Weights of a small GPT-style language model, trained from scratch on English Wikipedia.
Size: 8 layers, 12 heads of 64, MLP 2048 SwiGLU, vocabulary 21080, 89.9M parameters.
MLP neurons of a small language model. Each row is named by its layer, matrix (gate and up: input weights) and neuron, and shows model dimensions 320-415. Each number is 500 + 25 x the weight over its row's rms, rounded and kept within 0 to 999. Numbers have three digits each. A neuron's up and down rows have the sign that makes its largest values positive.
A block is one neuron, or neurons of one layer that tend to fire together. After each block is what it responds to, as a language model described it from the Wikipedia text at the highest values.

L3.gate10:521532500488493504491515504509540520533469496499556516546482489485483469462499466493505482488540511545521511545508524531491519529500535511530452545505490543468483527483573467491451476492492487493496510543500514472515468494470529505505492522556502491491496497494481499457493484534485482527
L3.up10:471517516479476490484498490534465478483554541488500528495524543482479493496473520478509519504524507482495524534509497461517538505539529524482508472489522522468504460522496523480524479537514457493489477488544541509542512438494500482475531479504527462527530469494474507491479514513512438501
L3.gate77:491515512501505505496530476503501531517571516511530493517507501523507484544467467512502518545508459471497489532474544522487503501478491497542522496508491468522498516552506506507445471519506514464541499492479512566494517474569472461464529487537531484514473537487448520489506458497468476466
L3.up77:507483499483509437477476456494477465513485489522479556482526522522475498481482458535526537500452519515525459531510495531478505470520526513468478493511498506470527504514491486501487489484487479471538501533521505479513503527513491489556526500535470516550485502518487533468498459493505476523
L3.gate390:514533520508508462516453493480521473487499493463511493517514509489492504524523512475484458495501520512531523514448480468467513480527468500479487536501519473500499494502501480499493493535456469490517478470491471524497508481499505538508534477502495527528472494501475464508487499525517493520
L3.up390:484487506549518480536548492519520515525494475499517533451496480504488512537498534471482466490481536504561517498502478456485506495429459478508441497490484470504485461483499468492481547487487508511542515460562488503456513463530484461517511542455521497528499498503525440475491514505513536467
L3.gate429:470551481495511494501520520455469480487514513524553516499490558448490518496526462529491526523502487502502501527504517499514478489532507495527522525459472516494504462501525539483505441521524494490443524515511509488485536467486473461525523495480518501504491506489488453523465469567532485540
L3.up429:512516508526515503540488510504440502500513529504492545542541518499512530535495471474466512506532548492556506500466494538484489522476537473494513483534416485528511489472488498494551485491514473513452460512516530515524490510460519496507467472489511462520495473517524483509528464476491570493
L3.gate481:491501479555467486497468517531505527502515475504503497507525509511486515488488452532512498550487489527486517476476503507495512516469487516487460518508517422488500468541527511526531485490500519480462503517544527528533507499502491511491508455505533509480491468515496501487473530508501501525
L3.up481:471496478488475535469497522525510506473466470545531465506514519496523464509477498506528493490523488523542530461473524477464526539461505503477480490477491497460507547476500516513459506496477492453500549498513503492490504477525477480459506491539499468451480476516537523468519491487511547479
L3.gate513:477481500510545461514458502484497493531519533451497516489474503481437516526492541498470485484493522497520487517484530499506494530474538492502444490488494513499491509519497477471473506508498516466491512511506538538561493522504464444528470446521508512538490482451505452535511432494490475534
L3.up513:553560454473503483509493450518462493510495479467445532467571501493511534517490497517488493476529497455534507503515528467520461510500540537508500486499516504497507463486526496504503506475478491538491529481501538492497544544519506516524503548454498484513497477496509483492502470487493516508
L3.gate722:486490460487475448501474507507488513499525546521491454501500513509464462526511516513522484463488519472534495520497490476500540549480517503501468515480512512497475531500532473526535472515480509497531477485508496501520541494484487448457520544503492511489473504502558520497515498500527501496
L3.up722:486507471491516501515465509490473532514474473519507448536481506515467495462539533539518495488526486481544459482499521487541491491508465506494481505482490507536519472520513441516513535488513503514489516431462524514550509477502497486511534500534512464509505483487519555552486493528528503503
L3.gate725:491518483485519505509510426496473507539514494513507555477477483502523513459528530505516485497535489531473507483490520480514504511544438499501512530445547521519516510484465499453548520498567526524512539498472530498469533499499501499473483482509488520490472522470510479502462535527519464527
L3.up725:500511478485487491516480503502534522503485508536536495524504537478488511476509492468471433444495486499510500490479507486531513472513493491526498506534472497511508488503474533496497511493508482498495499447517492515489486476492538486531499502491495531520496490520550498546458528516553484502
L3.gate1074:469514508531452501480468487524531489521486500443504523496506482473501513501515505467560494506540507491505543474508522463501502507491507500518498512450532459478500510493517491544439524488516493528503511539528474506514527496514525519487515488518522464504516437486491512537460496506495493523
L3.up1074:490531499494485498521525521459525474459491553474502525511473528504504525459489459478462532488503488499482485511474489488469492498453488484509515484529508493522499494508471513494492496516511515503468487434490432481521502541459490476483543533489496451472479523520507473471510525561461472509
L3.gate1157:496530459452499521536539509524509496535484517502487506542492485512496490514460477469506524501466507519556490489479535499553483492509524493528467503518527546518542455472517512460499467492532508536493502527434538487524515494488486508557522480468503481553494475493508524458451490508483505498
L3.up1157:498551520477502512547486491476463509519484537495527482486505516464472523505472508462511497480546503519521483507517479484478526494529483459527476476446511502505511499504509475488473458447508459523500512479478462531469491486514525544530503490484516484522475497494459511491490460460441517485
L3.gate1307:533530473499474480446519492490523552473458509508528501516504530506489522498527488457530481533499515528517550547521484507530471537486512458524517544498507466460484540555495485441535492464531532502515495523526512524491490492475476478451512525539490454512556488485507499491491484508496455475
L3.up1307:500486511528477487516520510520539530530543545512503499482532525459444497487521528479477533477469515498509539518534472479500490548507570519504499470479536517502517564525487506508506537479462469490512534486486507477495532498483530468567516491487502482489497543518498496498530464539489497530
L3.gate1348:489507487496452471500501459514523500495528466496490516511509441533500501517490519535493561481500510520468508535505507539519502471493467483487477495496524524500472512519543521469503490497482547502543476521466499504493451450518492516503486528454474513504512523528470472463534475459466470556
L3.up1348:532539473555489485492525520513548499501500478523518452512517477495514497492469523479474512523520467520520484480474512519453509517478503479513528487467533491536473513483496542477476485508499516496480520491515536519506502526516468462529521492500477533471531494512458455506474507512477514505
L3.gate1690:481520464527508465468526483495511486529498501506491463504524507511525513521490515548536463499476503510500508525485528504493493522469504482514478513502501517506490512466456480490470492543476513500517489508508495507468493499525486460541511468512534486499497502527530530496543510489484517562
L3.up1690:514517494533496478470459473508492491512528541488429546484500469526516504522515524486523473523487479526510476498514488498470483503494513490494512563441497522461504470492458502433490482531477514547494495505470491495486492475525436480494518482515490492458496468488507506479494483469520479496
L3.gate1697:517545508484493463508488501450525456523513475505524536464512526505462494451509466480530499489470502534532477518479531505534514503541499539504465480500472528500496539505486494491488516493478510480520501502459503493548513532481479505492492483501527480500514527488507522485514506551477456513
L3.up1697:499535543523508496505476480449523512478447490479514533477500483529490512504456512499482493523483503467504506485530508415534521517508504523508511488518473519504528547490516483488531482556497449505501539502492519529507490531473454517444483486533540509457521526495489526493477466515504482528
L3.gate1770:488497508487508507499511463532501534496498483483516545524516483493509505474503472470486542519509482482508516476436489519459536555505477489518507497477510521500502528493528562515501493512497510550465527492502486490557505533451491492536505504489499520525482539456495497478490512500503499526
L3.up1770:508478533522504492479449502493501456517553516505505528494491541493520524524513498486465542505497475488490477529524501488509530487503514440512503499550521519465503442528495485484504515494442436431488510499468478494473519478536500492480478511472558514494529515505455500478495463489476516534
L3.gate1841:474463515550493514452504510503485499498446486498503486586465507495480429519489473468524476544517513509535483529509473491501526490452534488499475490518488521504521487490539553467534452498520485524498497545505499494559560507469497549500427542500495470505494488500497493514515468501486538504
L3.up1841:448566534456487557499468537506466520505443508478567517505474534490431500532511497518532495526494493497465517467506508475509509508493514477497490468505485510516482452501499476493542473531498515525454470493514475474548500508510500523493531505489511508493446503488528516463456485504498482496
Description: Post-nominal "of" preposition. Fires on prepositions, mostly "of" (also to, for, on, from), right after a head noun that needs a complement, as in "point of", "title of", "qualities of".

L4.gate921:522537504507528540502532507429483499527498504508495490497519495513489498510532506508534513517491472489502543484540525511494491537518526508452489493525472519505490472532535516506510474492507505522460502496477489511496488474518485511502513493497515484480465560463491481437476482479449465533
L4.up921:496491451464507507495518504501457484483504489515523493565519492481522465480482484449473481484521446492526488516513452525495435484540475480496502482518551489527522460542510514541451484525477470486487543486472527488521465532494513487535537505511487512488514465541470483479507490486494532494
Description: Preposition after subject noun. A preposition, mostly of, for or on, right after a sentence-opening subject noun, as in "The skeleton of", "A trailer for", "tracks on".

L4.gate78:525479495549465546506463462544502496465495485492501514555495523477518522524494538524499506533470493492503492529505516486512513504521517467485499506507488513485478490481513533480519513466493527524461485547480457466513501501531523525513541473531529515523501468505503486530482484526536510481
L4.up78:564504532518508519487477532489550460438502550542528480492527500475491507529495512483504529470492544524519464483492507526500477515511486505472507541538504530478470559495466474459491503478524506461502508481451487438530466483481482493467515482531516495540452486512520502512472469508508524499
Description: Digits after decimal points. Digits right after a decimal point in statistics and tables (2.36, 8.7 rating, 3.4 million), plus empty table cells and word fragments after a capital or period.

L2.gate158:507460462509509500491473507485527459478454467505514464521502516459554503484499487507489478465520481532477485554485496526494492543525485505501515525483486527465477534508489487519469487517499464491473512507522500466498560541500514489470533501513506531493442505458515535482504498463531509453
L2.up158:488528554494475498509482542508476497485478525535507470551515538499486462504483485519486497512514540496501467501518518506493532449490480516494517553524492483487509456476506518456548487481560499496532496472470495522497442487453489471522507468493525451444469512501525508529468456522508479496
L2.gate864:454474496518484518538534507521515472522516517518472492488484496463520500469480491528519494466479510440563518504514518488555505504473416489524471484499482519471516544480492520511534502495449518491552477511497460486493500489514512480479505503519500481502470510518501496442473515525513494518
L2.up864:525495468483488504492533472494480519473521557493477489524521524513505508470446556486486472533490541522475454524491522498503501523487454509464530488469495494492483531468516518538514542505497469476466490474520486515464453506486484499548502498498532541530499475511525503485545494545553493427
L2.gate1085:497490497514511482476463480485494470512506511572530512512531493503488475492487501518490493449519483543523493496504519528514485493489491497537496478523502497516470494508461495539526485517499533509473511510524480525504535496530506498511531500500494490526474468505463516497487484466517520472
L2.up1085:480510476529505530486506480497490496505468508537549450517482524508479488485479537530496495485494493477496509493544519486482512501478533470511485531499497499493511504498522480495503494482455503521481501505530477508507506522488531462503518482497545501492475491509481522523459517497516499488
L2.gate1674:490492554508493425513497476469539496516451519534504500522520511554505504462509530498490519566487512439515491493499529520549502522540489496488538511467490525469471474462473483463500507479517485523528486481552480485575487474498510476504547479511501548477460477520517515518504482540548566528
L2.up1674:477501521521505501514443469488528461493517462564462530495466497511520479490451527491511493556456556465566530498504505508473533528517460489495529517515527477494541537524509449545493494520485513464477544491528470520486525516485514472467517556509527498506503458488492512515489509503499519548
Description: Sports table separators. Column separators and score digits after a number in sports tables and results, e.g. the pipe between wins and draws, or 1–1.

L2.gate195:534449506505519507483504477528508543482503452477487452540488517488535506499508492516544500474512502499532475503525491511532488471521516484477560466491440526509479531460477502477488508490502504469489471503516520439462532491449505517527505555482538487537504523504480514473470533481521458521
L2.up195:506514485449500496495475460508486483518488461507468433503492500537489500480500526498495486536523514458488541524516509538493524495470507535471544489503491509496491496479482498508495477515516488501489493494517522513507534489467517469513525532506553510519488502510514482511493471503533521534
L2.gate760:557460513494456472492472467471496529498501515506523535444469513484512470452490517493513562514485523498503532531534493481452445499512500471485485523444548514477466531528510435461486502543547494470547478548481498532491488490505530487482559498544526477487488476461500480486494497509474471489
L2.up760:520465509563486531475448518488496534519510463508506443525515520523484481488515479507500484492525527486478472490505499546500510510480483532499513524519515512519468471486469511524504505479536533463496479466485466486459460511511509510534503499483531501513563492525518504471486485506503486515
L2.gate1204:445503500501526524455502496483548475515499507522503465473477502494472477484511506516493509468480489490492521490505515477495517518480516477488480519490493476502475494490504493478496479473531558489536517544490494497497513537515512507463500487556489457485503494477481554525490490508504483544
L2.up1204:519513465520517523472511528503474494509504502528516514502516509506496510481506544463527509490554471523491462502553471512527524466523463501504535518490500488483480516489497499510484522491566492527482477506468469496492465508520491485536502497531542483509480505515489497488532466514468527445
L2.gate1229:532494483488515492490489511474441521498439470499506462509500496473480495521482537515493498489554486530520472528467553531481501502479464490490501495467519554472518488521509495531477528516513491503544511468495484540493502517489493530501527536500530518494495490499497456456488497506496474523
L2.up1229:490512518524537480471532477487509501537463524505549501488503497530527514499499506525497482507533485448466473525497486539504484477513512509467571504512494480486445531443521500478513495461468490478469471498463514445506519486479522502515522482505507498489494543527516483499520484470439461464
Description: Preposition "of". Fires on "of" joining a noun to its complement, in titles, degrees, awards and phrases like Master of Arts, Album of the Year, series of; weaker on word endings.

L2.gate102:504520488472464518539505481499530514464548549479495524543461528486508527574500494506521480456469485488482482555530489499494519475540515515537497534519505513503492566501491512490515482433476490466509514473489473490555494480457498483524534517474410506502475537496502515473517486507522522492
L2.up102:558492486489508508515512530468447511513488484479506562490502477509477522501466503529505511496483507514471473501534562488489502513519519520541507509499504511498485494472499499486458521492527506522495512511462509474480521507528455534538506547420442520488493488488553461538506444556511476481
L2.gate566:481524491453524506475472509471486516539466469525498494487486500499512531466508454503510509496529496473497506548489503519503464493444502466526474532500506560500540483528468537556549534519471485520504499480515508526501515494539506512526457496479499509531535480521497519476530448512474458514
L2.up566:467554520540505505502523512513529509504486495516559528486485537488481512500538494448501524527488493453460521503495546492491441461468488494474477469497488510489517460486526507491513500515512482505478487474500562465532494503480498478536488517476524480497545479510499504493503511540504470513
L2.gate949:524516500513496450522445508514488529501496497466509511491483504524479515468477500517514498500510483523489523444529542514486513490538485495492477488543503536547516522488496462510504543498477477518483516537485512531498507496519489523459456511501535485497493526546506530469504441543482496506
L2.up949:459472514529456495505523476568498545559484531505454547507475479508490472497505528511518523498537526531510495557533491477496441501470564493507511476487483471528478501538521492510512504503518505507496485458447475538508509485506499498483510456504529465459485543508485543498473469495494509488
L2.gate1771:495520515484506495491457501515574518446509510474483520485462509511524511476503532531499489532542485479537515516539508469522521475523494486508509524535478489530485529475475484459509520501495519490483511487538511488533474504466503464474541501435497504431460516540470501503465494521475504496
L2.up1771:528453479452475501497504496545495481481515488476503509508459504520506506473551529529511499519537531463478532520536475486536480462483496479477457479525456528498534526529503467516511463488489520496500495509518489490528561515484505485514520491449510499447496522486457503484527481513501472495
Description: Circa abbreviation period. The period in "c." meaning circa before a date, as in c. 1533, c. 2013, c.2004; weaker on assorted mid-word fragments.

L3.gate230:468515542491531484474479507507535458479515472498489487481470500502454486457529489493519504498461490478491461518480497522476494472500469518510513539539517503539462496529497503467535482492538505515495488462483512515484485578536560477484518500521501468505470516554517501549471500505510479478
L3.up230:479456505466458468491515475521529533518517515532486498467514505517458484481498532511490548526434519467518485505482463517509487464518499480541497487488504510500520511522513451486505479465556497507480464481532496498476541563496528488489461487499468511499459531517496476508457470526534489515
L3.gate253:483490501488475473475514536473499538467503513489493467536497509510490497535523487468468501513516452538492519539534518515493545504533515514505460501523503520528454497474450508483489475501524448529505507490542509474484549490507507497541487486471496495503519511527431469510498478492508508515
L3.up253:496522505487497504499474475463508511526465477498483516517515503507516510546550536479511515519466508469522514534495485458501550504504539482464511491487514504513522473527503488501472508500471514516486482461520560499500499447481464524485484494492492459522478459551461446531487534488489483499
L3.gate765:517479522493490507534472478428556483483494505522453503507489483515475465483460494532496544493506473497536496515525543509502500501489481521504512540486545528532503508517492507449494500524516520489473519522535472558529504509482490541563505459485557501520442478529548541474488503539518511486
L3.up765:536502486540480503539491474473522488502540529522489516518483501509462491498470514521505488479484469526490501514545496503507459495493502510495523515496511464488499522525500502495492494501490479503490461519508515528523493529482491529459492486521546519513520498493487496466458497501550509501
L3.gate877:526514515480492462467488487520532522511518530526522522527504490499472492534505489474520490472490488542473491525488459476511504523542472474493533503530453518485492484457503514494519503531500489514441507506499496480510504472483494523499492484502527515538462493519507472492495455466479527479
L3.up877:522468500496493510536502461483513525501544520501495492543494469506488477492427529439523542488505493500498482513486484528522516464472519440503460512467513511522475493447452515464541491465490538490485480518491468503548513461499497520514538502467497527471463506489520542487515482477541505478
L3.gate945:516509473522514491538462504540521489452478535477526511492493505498539496470538473481533488507513494489513507482519533481498510509500491510519516488493494494507505545468497500493497507487493552527503506477494534521500513526508506523512487525481536519485489481540467503530478494540521533487
L3.up945:508494460473437528540546487515527467540480522529486491510488490506477500514523465510509490515502452516503527436450513513484441507487507525488507537488504451501502491517501561530464544510494495499517497515515524475504554482509482520495513485470531540518443514516482501512525526528548500512
L3.gate1036:477518527499536507497481470473509485502490533491509476520479497475505525506550519526494499501538506516503521520480528500466555490520504458530455552540513485493521515509485490492484489507526578454512509459535494482547501470457515507499519510495572476504533532541484489515501484515541488505
L3.up1036:494479484485478466472519472527526480488479518495474490530505465482470472495523516535534499500518450474511513547494508486509495483526516500462546512465495509518530488495488508489532504478508494508525482523481465494478502540480542516496530472514509492514488475494524510550550461518510533465
L3.gate1069:499513467482476537487479504496495503443492508510460484461478531495465531513499532530473488501489523487491498546484522490469505500517469479487485531498528494446501487462532484524487538481456473455485488524491475475479468501451497467548522515523533489515512499506501499493485526486518489498
L3.up1069:486491564488520478528538509515495503496527496523508466512488493546476501515504492526497517502521485481480520492516499486550484476517493510555511506481460460543447541479501494527508532489487476500468498519505504526498474515472525514493527501519481452466481529464501499494510482510488535486
L3.gate1338:506489425492507566530479489508529488512529506519487493514514500489496472520505510474468488497487484494470557516506479466459500515510491496496507497467530479476506499503483494492527501529478486527510525505533495524568488521463492508515490503545518531511471491489548490519522528524484469468
L3.up1338:500491514509509457523500499523522512512457465489483559489570497513472539472541543476535500546543511483524512475492507497505450460480483509483513504528516498524524521485499530495511517510528533481518457533506493529515488490457487462512503451558505486451544494462519522515541570483527496527
L3.gate1370:483496446496453485471503508513510505450530483496467508514473498504451458463481496490534487472504474473531497536482481500519522502518495498478500538471535527476537501458457508520546502544520504486497522467524467500508534483470535495492494512526516502481503521507543506484519480515523492498
L3.up1370:442511541490466425507526527515533502450492495514503495529484479522461512497509512486557476505500498480520517488502482514518460476520518484531479539466480514482532481486501479512533457469534522531510468489535498489503515492477482540510489478515488496486502519534536531456496482550522524488
L3.gate1381:564511504493480461485518497528479450506529551501494508441511502533460451505492523505488509511474509513499464504509492521495492486498496535489455478507508518515553542491479489448526497494483534460525499486498514474513479521486535497492477489519531463526473497564490553477496450516521530489
L3.up1381:466510505472501464519510514465527505478535481486504494492469477478476498512511483524478525478483500527502492475497500526490456534492515476502518531514541523488528542529517480491505490484502535545445492481508476496512466515493507516471529478472512522503450498493466516487485485529526533465
L3.gate1404:518517485529481502545541504448499492466515511514516501512536487468480514514496503466504469530506489519431533528508525508510499451488504475480490537540499499488457472502457501541504511506521511464505518455469474499536496486506512467510539490516476502492472448507451490456509447597493525493
L3.up1404:492500509529516510574522487456460547494452529517525482527505502495538527501524537467485478468475472512538515483477488536518498475537503504491452490479497495500494512524495552451507518493477460511525519518461509493535477501509514483487529460489503519501494525467489521483519483493484481486
L3.gate1434:519476542516483517512501488501503475500488452458492527507528508495570483460487515495499515491509489520498420501508519495538505498502473455507529483543510562491460501520497504472494504509490511507467530508509544515510517531504475525468513524560469473491529533508460513473513462463519501506
L3.up1434:469468478520466486478511435490490458496514518513482537507465512479476449504509527476489513522529498440515484510491491456471458532470501497461481476508487509495522512495505428475520504550520570487484532527474485465526488501551526494480513505550521469439485486496490516476461509533480489487
L3.gate1583:499455506477486543447501457521488501507488475514514572497497517488446470473510477511532453516520481541464491505491488469548541513519567498468478436526484517449466468503506483473550526495514492488505512502546516489488514483471513526486519506526500480516498455535481506485511458543483550492
L3.up1583:555493508513466476518468460470495475488504528502481492472503520523539475496525516498513494533526506487472498483490494495531511495493548502480502512513442475518483450476464448452511519516518559473476560530482496531521482503500508497494518487585500507514541488481508512468541488487492585500
L3.gate1731:522495473488455480493506485532484504515480511501517527478537492485557491499552499491506485501497489499445512528481508518497479533481499503558547476494495502491510497499495527501497529512513496539535507477522467488445522501465462526546493485499507482509492499516475505539444510515543538457
L3.up1731:561507513473513516490501521510495481491460512483478501484487487458530513539557503510487519503464475500502506570477526550510473491471511523494489514499478502494518477487489517505475545489487483502507510472524489531515417449458507515535459457493471507524503526517521511516481518495478504502
L3.gate1873:471479467535526493521481427492466455518511517505538492435481554500445466555471505518460526488419491493497493543412527543499514567519502485505466517500506514528450504525492464496520539461492512493522487479522513481534488495493448458478523485499452521504446495480505502477474505507503486509
L3.up1873:495487497480496471472545506458486483494488467518476502492488514538527565491460525501516517469476470490503527502494542523514483474496472468508490514521509482520539517523445509463510502512521519493473515525465446516497517471492480505508508496517488536534469485499505550453442492530497502460
L3.gate1968:511493488553514508459457521502499522578472480436537451440544470529524511475490459429500510521538469535471504513490503491502529516498499452519489526523500522471505482487481480539475512440497502513519503532478513504482505494495503544493503446532540482495447496530519509521499468472469526530
L3.up1968:538493508473564455479501502481489461510457499479498482458487457494502495488474449497479525473557465509467524516508491487501535503457486544537517477512471486511482494483508494515520524516464495532503493516517522483498491506475518514526526463498494510477481511486495479530552480514540472446
Description: Sports table cell separators. Pipe or semicolon separators right after a number in sports statistics tables, e.g. apps/goals or win-draw-loss columns like 0 | 0 |.

L4.gate262:494508469474470489463463508535503462498467486483504518465541538528481484512512517489533499498473505477475516505494472495532520483503461500521504474510476534497515496495485478497510548514488494480541460490540508475503533473454455469497470513470523502513512508529490481450524511525485479501
L4.up262:515494498463505508453511490525492501470482484548487502468429451505518464490491491503460486555518528529536529503494443529509512504542534540470490508498530496525520473530499526553493486507480536472491479461548542490487536456494527529450506511500491497481464489477505503491483537502541491530
Description: Second word of fixed phrases. Second word of set phrases, mostly after in, not or at, such as not only, c. (circa), at least, in addition, in order, in contrast, and word-piece endings like openly.